python train.py --hidden_size=256 --norm_place="peri" --beta2=0.98 --warmup_steps=236 --batch_tokens=65536 --train_tokens=304900000
MLP neurons of a small language model. Each row is named by its layer, matrix (gate and up: input weights) and neuron, and shows model dimensions 0-127. Each number is 128 + 24 x the weight over its row's rms, rounded and kept within 0 to 255. A neuron's up and down rows have the sign that makes its largest values positive.
A block is one neuron, or neurons of one layer that tend to fire together. After each block is what it responds to, as a language model described it from the Wikipedia text at the highest values.

L15.gate876 [130 117 117 122 127 134 107 162 122  92 114 131 111 109 120  82  99 105 144 109 125 147 122 113 140 138  58 163 146 132 127 114 143 140 121 119 146 118  94 180 193 133 158 114  76 134  88 122  99 131 144 124 134 129 174  69 133 138 118 108 133 101 124 124 157 119 133 137 122 133 167  81 119 129  90 107 172 119 127 149 121 139 145 118 107 170 106  94 109 128 118 106 106 146 122 131 102 144 162 157 104 111 102 117 122 155 118 151 177 152 124 144 146 140 104 101 145 121 148 111 117 141 117  93 125 134 138 114]
L15.up876 [153 140 145 169 107 131 129 181 162 140 136  83 123 115 152 138 132 173  60 125 134 171 122 138 177  95 159 148 125 124 129 172 143 140 137 111 140 136 134  98 119 143 169 113 108  97 148 101 110 131 133 111 140 134 112 112 115 133 136 153 114 166 135 108 120 134 103 101  95 143 110 131 166 145 140 194 112 107 156 103 145  96 127 138 149 139 124 112 140  91 144 122 146 128 135 124 135 123 109 107 106 188 142 127 120 141 148 108 174 112 148 101 120 121 143  92 108 171  97 100 121 154 122  86  98  92 113 108]
L15.gate888 [150 119 162 141 125  97 111 140 112  95 158 172 115 121 132 144 142 154 107 141 109 158 130 150 126  63 117 138 104 148 156 129 163 124 160 127 168 133 118 137 143  95 165 120 142 127 173 127  96 120 133 137 125 154 141 142 164 158 181 172 109  86 155 134 145 153 125  75 109 152 138 131 162 172 113 141 151 115 175 155 123 168 147 149 158 113 106 157 142 143  92 143 165 159 122 152 120 104 155 117 129 145 130 149 161 106 144 133 154 162 132 158  98 130  82 131 137 125 138  80 181 113 143  84 146 132 128  93]
L15.up888 [109 144 123 125 108 119 114 113 150  99 133 128 144 141 138  88 109 148 108 116 115 124 101 143 163 134 121 106 158 171  93 162 137 121 179  92 148 174  95 107 164 150 113 134  96 152 111 137 132 150 151 133 110 164  98  80 154 148  95 120 126  89 109 150 155 150 109 134 122  95 129 165 121 150  95  95 114 129 160 115 124 156 160 142 138 122 119 174 118 173  78 108 157  81 120 158 159 134 109 157 115 146  98 149 139 137 143 105 127 108 110 101 121 118 119 145 143 114 102 121 108 150 144  77 109 110 172 117]
L15.gate1144 [136 131 163 141  88 109  97 171 153 135 142 129 153 151  82 109 162 194 123 131 134 138 127 113 144 116 165 151 119  88 139 117  88  77 152  73 146 142 167 123 140  88 140 152 111 116 159  96 122 162 143 166 107 152 152 109 146 117  91 112 151 170 141 118 127 114 160  92 111 117 170 118 131 154 142  66 122  99 108 142 108 152 144 103 107 146  92 159 115 131 118 115 110 125  90 104 123 131 116 103 100 159 100 132 118 149 145 133 128 118 114 124 123 163 117 110 122 127 136 155 159 126  91 113 157 138 112 111]
L15.up1144 [158 110 136 147  88 112 119 116 150 136 139 105 127 121 121 102  88  71 136 115 161 102  99 123 146 172 144 157 132 122 115 113 140 151 144 131 167 107 132 143 157 146 132 126 140 166 128 142 125 151 160 150 122 124  92 113 174 151 162  84 144 138 146  76  83 154 113 109 128 115 137 122 179 133 121 134 145 120  96 137 110 111 102 124 161 155 149  82 111 105 153  90 103 164 132  75 103 135 149 115 103 113  98 138 134  88 124  85 111 129 115  98  93 151 108 117 126 163 108 114 150 177 110 121 111 134 100 114]
L15.gate1216 [159 125 143 118  68 144 104 143 117  85 125 143 115 125 143  89  94 144  91 115 112 168 132  99 160  86 114 116 130  90 145 110 150 133 136 123 123 151  97 149 130 135 143 131 156  97 122 129 118 103 114 118 142  91 128 116 131 106  92  81 154  86 162 111 104 118 167 139 147 173 157 152 185 112  80 129 139 105 148 189  92  98 106 136 141 127 127  69 131 128 115 105 146 148 105 158  82 128 113 133 116 100  83 152 144 161  90 107 156 145 106 150  94 127 114 131  82 133 135 146 109 148 129 151 134 146 164 121]
L15.up1216 [149 112 113 134 128  87 146 101  81 150 107 148 165  92 134 126 130  96 103 137 137 123 110 119 129 133 115 135 100 118 148 164 118 132 131  88 135 128 137 156 156 116 110 114 138 143 131 127 123 113 122 138 162 138 143 137 144 162 146  89 166 164 192 128 132 129 141 123 128 125 105 151 145 158 112 162 102 110 137 161 127 121 155 108 108 152 118 102 124  96 139 131 137 149 144 107 113  54 150 120 102 146  76  90 138 178 169 144 102 151 170 129 154 174  76 162  99 175 116  90 152 156 140 131 126 142 188 137]
Responds to: Number-initial digits. The first digit of a number right after a space, mostly in tables, scores, dates and statistics, such as 1 in 12,310, 5 in 5500, 9 in 90.

L8.gate263 [123 104 154 117 149 154 122 114  96 139  80 147 136 148  91 105 106 119 119 119 124 149  89 138 137 113 102 140 121 109 115  86 156 108 120 150 149 151 103 124 145  92 114 120 160 144 132 141 119 103 151 112 153 153 143 128 142 155 173 116 175 116  84 104 144 140 130  99 119 139 153 117 109 101 154 162 102 165  82 112 138 160 153 112 103 104 109 129 169 151  86 178 147 146 142 105  89 133 158 102  92 132 135 178 102 121 151 151 135 142  84 112 141 171  87 155 142 113 110  92 162 175 122 167 174  91 122 137]
L8.up263 [131  99 164 134 147  95  89  97 137 129 134 159  95 104  84 135 131 104 142 109 152 137 146 121  91 130 113 145 119 118 137 153 141 160 153 133 119 126 112  95 160 144 133 153 139 103 101 109 147  98 161 150  95 121  83 136 124 139 106 129 152 106 131 159 113 148 121  95 144 142 102 156 110 152 113 127 157 156  85  56 160 133 104 146 173 142 126  79 110  95 117 161 116  58 149 101 128 110 148  98  81  99 149 121 126 115 150 126 170 135 144 118 122 107 120 138 172 124 104 105 115 106 127 147  86 157 116 111]
Responds to: Digits in table numbers. Digits, often the second digit, of numbers in Wikipedia table cells such as sports stats, scores and tallies, e.g. 27, 0–6, +7.

L18.gate35 [156 132 152  86 123 142 172 147 154 140 118 148 136 119 101 141 152 152 103  89 108 123 136 142  95 192 120 156 139 131  87 131 167  89 138 108 142 106 122 190 128  93 137 138 105 134 126  93 105 108 125 130 148 151 147 126 162 148 150  87 134 102 121 146 102 168 181 118 128 139 181 127 186  98 136 135 138 148 154  82 157 137 145 130 132 107 115 134 162 102 121 129 105 116 145 113  89 123 127  81  97 115 139 147 143 152 149  95 146 147 108 113 174 103  96  82 145 130 119 144 122  85 145  98 123 148 143 166]
L18.up35 [137 173 160  97 130 142 108 131 140 112 134  67 134 126 141 137 109 161 118 132 111 113  83  93  84 110 152 150 122 123  88  93 129 127 174 111 107 119 141 118 144 141 127 110 160 140 156 151 174 160 117 136 108 101 130 109  78 177 108 111 134  94 157 135 134 161 123 123  99 131 132 132 125 142 124 128 113 160  87 107 112 114 121 118 149  87 127 166 121 150 162 117 121 130 147 138 162 112 124  91 114 116 126 106  93 117 171 113 112 129 105 142  95 144 123 112 128 144 157 162 108 102 119 142 124 167 120 154]
L18.gate314 [156 145 114 130 102 133 115 115 118 141 129 145 139  75 130 114 111 121 164 126 168 130 125 125 129  67 148 113 149 129  89 144 161 178 140 111 165 143  95 154 139 162 115 141  82 118 150 116 156  80 116 140 142 146 116 125 153 118 116  89 143 168 111 158  98 159 121 104 111 117 120 121 112 144  75  86 159 136 108  97 138 117 172 141  95 134 160 107  98 132 142 147 142 115 139 156 131 148 109 120 101 145 136 138 161 122 106 149 105 194 108 100 149 114 120 112 126 156 142  95  95 112 120 119 116 147 122 138]
L18.up314 [ 95 100 158 110 117 148  96 153  81 100 142 153 137 128 124 132 150 121 110 153 134 102 164 151  99 109 100 128 161 101 128 169 158 101 143 164 153 112 105 129  79 130 137 111 180 139 181  64 132 156  88 143 118 114 145 137  87 122 124 111 169 130 140  98 168  94 155 140 133 104 147  89 124 145 129 128 146 104 139 161 133 140 140 121 101 146 167 139 150  97 137 145 145 120 125 143 122 106 139 118 145 166 152 156 123 143 120 123  99 134 138 111  91 134 155 113 134 135 121 159 149 152 146 118 132 194 109 142]
L18.gate413 [137 150 108 161 123 112 101 180 102 147 115 160 107  96  99 158 131 119 111 114 164 157 129 138 121 108 131 135 158 109 115 152 115 134 121  97 137  81 130  98 111 145 138 138 101 156 123 121 134 125 149 196  90 116 152 109 112 167 144 111 155 144 133 129 166 110 128 141 113 154  90  59 116 147 124 123 136 148 155  91  95  95 176 150  94 142 116  91 115  99 140 133  99  91 131 135 128 140 143 141  92 140  79 130 160 121 147  82 133 157 124 123 142 109  95 148 160 102 137 124 106 113 116  78 138 135 107 115]
L18.up413 [130 149 155 105  89 147 148 122 136 136 137 123 127 139 124 111  99  95 156 158 141 137 153 101  80 112 135 138 123 131 114 140  97 129 124 116 162 143 134 147  96  92 109 100  91 136  96  96  95 135 150 111 119 157 120 122 143 164 137 148 111 175 127 103 156 191 120 153 151 144 131 166 124 158 123 164  88  98 101 158 103 113 129 159  64 146 104 111 125 137 110 113 111 133 125 110 116 139 114 148 107 134 111 150 145  86 122 121  96 146 162 134 122 157 130 160 143 131 119 132 162 139  74 144  97 106 144 129]
L18.gate957 [164 138 101 135 131 151 152 160 166 104 151 137 147 102 155 142 121 145 133 136 100 161  96 123 105 176 131 150 140 127 113 135 152 139 131 158 148 157 154 114 198 124 133 154 122 153 160 129  91 122 129 143 142 112 145 130 148 154  92  96 117  74 145 132 166 124 137 145 174 127 201 111 148 145 157 137 110 106 167 165 146 125 149 156  90 153 114 123 117 167 126 130 147 116 150 126 122 132 123  99 110 164 115 129 126 156  97  82 122 165 125 171 111 100 127 126 177 132 125 100  95 136 145 107 127 153 112 149]
L18.up957 [126  84 103 138 132 153 145 136 107 153 185  90 138 127 162 147 157 136 127 119 152 109  91 126 133 107  84 118 168 131 134 129 171 148 152 114 118 159 145 154 167 111  91 130 124 143 115 138  96  99 158  82 139  94 126 130 113 147  96 170 148 131 158  95 144 130  94 129 106 153 154  85 126 110 121 112 127  72 109 158 145 148 134 170 157 146 146 172 117 154  85  94 103 112 168 130 111 115 133 131  87 162  96 138 111  83 136  62 131 146  88 128 132 100 132 137 158 154 142  91 110 153 136 128 170 121 120 159]
Responds to: Mid-word continuation pieces. Word pieces and digits in the middle of a longer word or number, mostly proper names in tables and lists, such as Ekater-in-burg, Karlov-y, and 55-0-0.

L18.gate362 [112 102 167 114 130 102 144 129 123 122 129 116 140  81 126 127  78 120 123 175 120 128 111 124 155  85 132 131 108  94 111 111 159 113 169 147 116  93  89 138 153 145 104 133 112 142 128 135 123 133 171 120 159  86 189 156 135 143 131 108 132 122  58 102 165 149 151 127 173 149 179 130  89 152 166 179 103 123 127 105 123 147 119 118 109 118 129  94 108 115 140  90 114 153 177 100 139 107 126 145 105 137 107 169 140 147 113 136 171 167 166 154 117 101  97 107 126  88 182 107 119 189 124 110 106 137 149  84]
L18.up362 [136 107 146 134 146 129 123 128  87 151 118  93 122 169  94 101 130 130 116 191 160 107 145 160 122  82  80 113 156 163 112 143 132 131 125 160 162 102 101 101 108  89 107 156 174 179 100 129  87 152 112 104 123 166  81 139 128 103 143 133 155 127 156 162 128 166 157 104  98  88 137  94 149  87 197 116 133  96  99 146 177 115 153 124 112 138 139 150  86 117 146 138 157 147 100 168 118 125 135 175 150 154 110 102 108 138 119 148 147 116 116 128 161 111  95 131 143 119 139 106 158 140 111 128 126 106 163 108]
L18.gate548 [115 130 120 149 119 167 122 166 130 112 123 136 114 109  55 108 144 120 118 150 169 131 137 118 130 120 103 151 154 145  92 147 146 133 118 152 114 154  95 170 110 113 126 126 106 143  78 127 113 149 146 102 113 127 114  81 139 126 155 132 111  87 118 103 141 155 114 165 128 130 120 106 121 163 135 146 119  84 149 154 154 130 138 148 144 128  99 113  92 170  95  82 148 120 123 147 121 172 176 123  89 168 108 145 145 136  97  75 161 129 112 160 157 103 150  72 129 157 116 143 139 112 102 137 143  88 163 139]
L18.up548 [126 143 148 154 125 137 143 157 120 160 150  74  52 151 145 129 119 133 121 138 179 128 139 122 117 119 156 144 165 127 139  99 120 169 154 132 143 125 139 135 146  99 130 160 110 150 136 116  63 135 169 166  99 130 116 102 118  89 124 118 129 124 103 128 141 155  89 167 103 129 101 149 107 103  99 117 154 147 132 111 151  94 177 162 144  99 123 151  88 125 129 107 160 133  82 133 142 127 113 134 140 137 106 149  77 116 160 137  94 110 160 104 120 131 130 137 151 134 150 124 111 109 145 139 119 111 151  66]
L18.gate614 [126 127 101 147 103 149 108 146 116 176 140 145  90 147 130 138 130 102 123 139 109 144 111  87 128 110 104 163 117 110 135 103  77 154 121 135 166 115 125  94 113 115 126 116 122 108 116 113 151 139 173 138 113 132 180 109 118 164 169 125 146 140 129  81 135 135  86 114 128 158 118 151 148 111 151 167 157 103  63 119 102 165 134 135 126 147 154 125 112 108 141 131 123 133 148 120 113 124 122 139 120 134 108 114 183  95 141  82 114 114 155 116 137 114  52 146 120  94 121 149 135 122 117 139 126 101 189 122]
L18.up614 [145 157 139 107 151 111 153 122 120 109  87 133 153 118 103 129 124 145 127 155  99 109 116 147 166 154 105 137 136 150 174  90 111 142 133 129 137 104 134 152  76 193  94 131 108 134 157 119 137 144 129 170  91  75 186 130 127 120 114 126  96 126  96 110 121 107  93 131 139 114 139 131 154  95 117 153 142 112 109 108 112 155 139 142 108  97 141 132 148 132 114 146  98 127  91  85 119 163 160 139  94 115 118 112 125 166 123  87 131 113 155 171  94 105 125 162  74 100 106 128 117 137 102  81 129  94 124 121]
L18.gate1180 [117 122 135  94 116 135 127 136 153 161 127 108 136 135 126  80 114 170 160 117 121 170 109  87 125 120 124 147 107 139 100 160 160 151  95 131 110 157 150 130 142  98  74 136  87 120 159  99 135 129 148 149 118 105 131 146 123 191 134 132 156 114 109 123 133 101 135 148 143 113 165 104 112 138 131  90 131 133 173 116 121 146 107 134 129 132 132 132 108 176 106 103 185 106 157 136 119 156 158  98 121 172 148 175 119 155 140 130 131 145 179 141 135 128 109  96 147 143  84 106 124 113 117 137 158 126 146 157]
L18.up1180 [132 119 145 113 144 111 161 131 164 116 159 113 124 158 117 148 111 104  76 166 157 143 141 115 169 121 138 107 149 137 143 121 130 120 141 191 159 175 102 108 173 122  98 153 106 101 125  89 127 135 153 154 133 125 138 117 149 124 130 119 129  69 126 100 142 154 137 128 132 113 160 125 135 151 100 117 137 116 115 134 114 171 143 143 145 142 114 133 125 166 112 149 155 132 122  92 151 128 158 102 111 115  94 120 146  85 153 153 145 112 125 144 133  93 143 104 102 128 101 106 144 125 166 135 143 111 120  88]
Responds to: Digits in table cells. Single digit tokens inside numbers in wiki tables, especially the last digit of vote percentages or counts, e.g. 24.0|5, 80.5|8%.

L15.gate641 [132 100 122  86 156 176 128 127 145 123 146 138 101 150 155 114 133 126 171 150 152 102  80  79 105  91 147 132 144 152 105  91 106 106 176 124 153 109 135 151 115 121 129 157  90 138 138 141 114 115  96 112  98 111 101 134 157 156 157  51 150 115 145 119 143 161 165 147  65 140 105 145 120 130 132  97 123 145 153 121 117 135 115  93 138 131 120 162 125 112 131 120 143 146 121 122 100 161 152 138 133 151  43  97 120 140 137 138 116 127 171 146 136 121  99 102 145 151  72 123  93  81  84 159 130 163 119 156]
L15.up641 [ 99 163 116 105 144 164 126 114 129 102 123 117 125 110 137  88 177 146 110 131  81 130 120  97 120 120 151 121 150 157 116 126 106 165 117 138 121  72 129 118  80 148 142  97 119 161 138 130 118 119  99 115 172 186 137 143 116 116 120  97 128 148 125 117 121  85 109 113 118  83 106 136 130 146  78 122 128 116 111 108 131 139 158 107 146  70 149 119 132 164 117 133 112 116 154 108 154 162 117 144 137 149  84 117 159 137  99 138 122 130 184  99 125 131 148 128 144 108 163 106 119 164 139 113 107 108 119 132]
L15.gate1084 [141 134 161 176 145 135  75 157 117 115  67 136 105 154 113 110 157  86  94 170 119 137 118  92 131 129 160 176 143 136  95 133 105  89 135 149 160 136 120 123 117 129  89 148  86 127 156 102  96 148 137 162 129  95 156 155 151 156 108 117 134 114 140  97 137 137 107 101 118 147 153  89 121  81  65 143 146 146 127 112 103 116 107 122 140 139 107 136 123 149 140  99  98 117  85  84 138 120 135 110 104 164  88 124 167 136 123 118 167 148 139 117 140 134 131 105 119 158 170  94 140  98 118 100 107 116 154 165]
L15.up1084 [135 132 139 115 125 161 100 112  74 127 104  84 129 114 145 143 125 136 144 152 141  68  99 137 146 115 168 138 163  78 130 121 115 118 110 100 120 132 122 127 148 114 119 114 155  95 138 126  78 143  85 168 148 160 123 118 109 100  91 109 126  80 148 154 135 148 135 144 170 119 137  56 173 121 132 125  97 101 117 138 108 141 153 135 102 140 132 148  81 147 127 118  94 128  87 127  95 139 103 127 102 124  92 143 127 116 143 127 150 171 130 104 119 123 176 147 122 143 144 146 160 117 120 165 128 129 155 164]
L15.gate1246 [113 106  87 136 137 107 129 106 112  95 147 107 157 140 101 128 166 142 137 112 122 119  78 124 106 131 129 120 118  96  63 136 135 132 166  94 161 142 118 146 160 152  90 137 108 148 154 160 103 163  96 108 132 154  97  94 148 150 133  79 158  89 110 148 107 141 156 110 105 148  84 146 139 137 146 127 150 119  98 156 162 150 129 147 115 162  96 169 101 126 118 115 142 145 163 121 115 169 121 132  87 127 118 127 135 183 140 132 132 161 135 116 122  99  86  62 143 111  98 139 135 126 126 132 136 146 136 150]
L15.up1246 [119 170 151 103 113 101 105 114 143 134  89  98 154 136 134 107  86 167 160 168 103 128 123  89 119 134 140 125 165 171 110 102 155 106 158 157 105 162 139 148 128 168 144 156 116 139 141 123 135 185 129 136 126 104 137 113 111 129 162 159 149 138 166 150 157 126 114 143 151 111 103  97  83 127 154 142 116 151 175  90 135 115 129 123 114 129 104 148 170  49 118 120 114 147 121 163 112 167 123 155 115 158 129 102 141 114 107  84 144 144 128 135  94  87 146 125 154  94 115 143 115 129 158 136 116 118 169 116]
L15.gate1340 [121 158  98 129 108 119 138 128 111 131 133 118 128 158 146 178 126 105  82 126 105 117  92 136 152 117 170 138 119 111  72  94 119 132 155 135 134 140 131 192  89  96 121 151 108 131 144 125 102 152  76 144 140 138 140 102 174 113 167 126 144 137  88 132 143 120 162 150 132 140 145 137 149 111 109 100 131 171 149 115 141 146 123 146 125 148  94 107 142 148 154 132 130 122 124 149 123 124 128 126 107 102  76 139 126 164 129 139 116 154 158 128  86 112 146 125 123 102 120 146 172 111  76 108 111  82  98 101]
L15.up1340 [159 137 141 105 130 119 152 138 111 135 159  97 154 119 161 106 106 136 118 145 156  83 129 118 134 133 172 112 132 144 122 127 164  86 109 143 135 148 105 174 102 128 139 121 153 126 139  97 115  99 111  90 137 177  83 155 150 118 130 120 147 117 146 122  87 124  94 177  87 168 113 110 129  95 111 116 128 114 160 129 116 105  99 130 141 108 129 133 140 118 177 118  98 133 159 101 120 137 104 127 106 101 122 128 165 177 141 106 106 149  90 147 118 144 170 150 110 121 149  95 146 130 120 227 140 128  93 136]
Responds to: Inside proper nouns. Word pieces within multi-token proper names, mostly places and foreign surnames, such as Sims-bury, Talerd-d-ig, Möll-en-beck, Indu-s.

L8.gate373 [123 141  93 121 133 148 140 122 139  76 183 121 143  96  91 159 107 120 136 104 101 112 150  91 136 125 136 178 107 148  85 145 131 123 150  85 156 149 150 113 129 114  92 149 107 143 118 108  73  86 122 148 108 143 145 129 160 115 158 121 124 110 109  99 128 140 159 130 125 151 143 131 155  86 140 128 168 163  89 109 125 116 131 133 132 138 116  98 119 142 100  86 135 152 177  95  74  88 125  82  82 156 118 155 149 147 100 109 170 133 161 153 138 134  92  98 168  95 103 156  98 118 146 101 123 110 145 101]
L8.up373 [126 120  79 122 118 127 144 180 103 109 179 130 154  97 125 165 113  98 144 168 122 130 141 136 128 110 131 127 116 112 135 160 119 123 122 143 146 120 123 120 127 164 114 125 141 101 150 130 146  85 100 140 122 112 108 104 124 108 145 108 114 157  92 133 135 121 108 135 172 125 128 108 124  58  99 143 143 148 146 148 162 135 152 143 130 149 135 108 125 148 138 155 154 139 142 132 112 104 142 154 102 172 124 173 132 110  85 125 119 138 170 112 111 145 142 131 147 112 145 143 142 109 146 141 140 123 133 136]
Responds to: Mid-word name fragments. Word pieces at the start or middle of multi-token proper names, as in Green|berg, Gar|dner, Myrt|le, Carpen|ter; also digits inside table numbers (1050, 2011).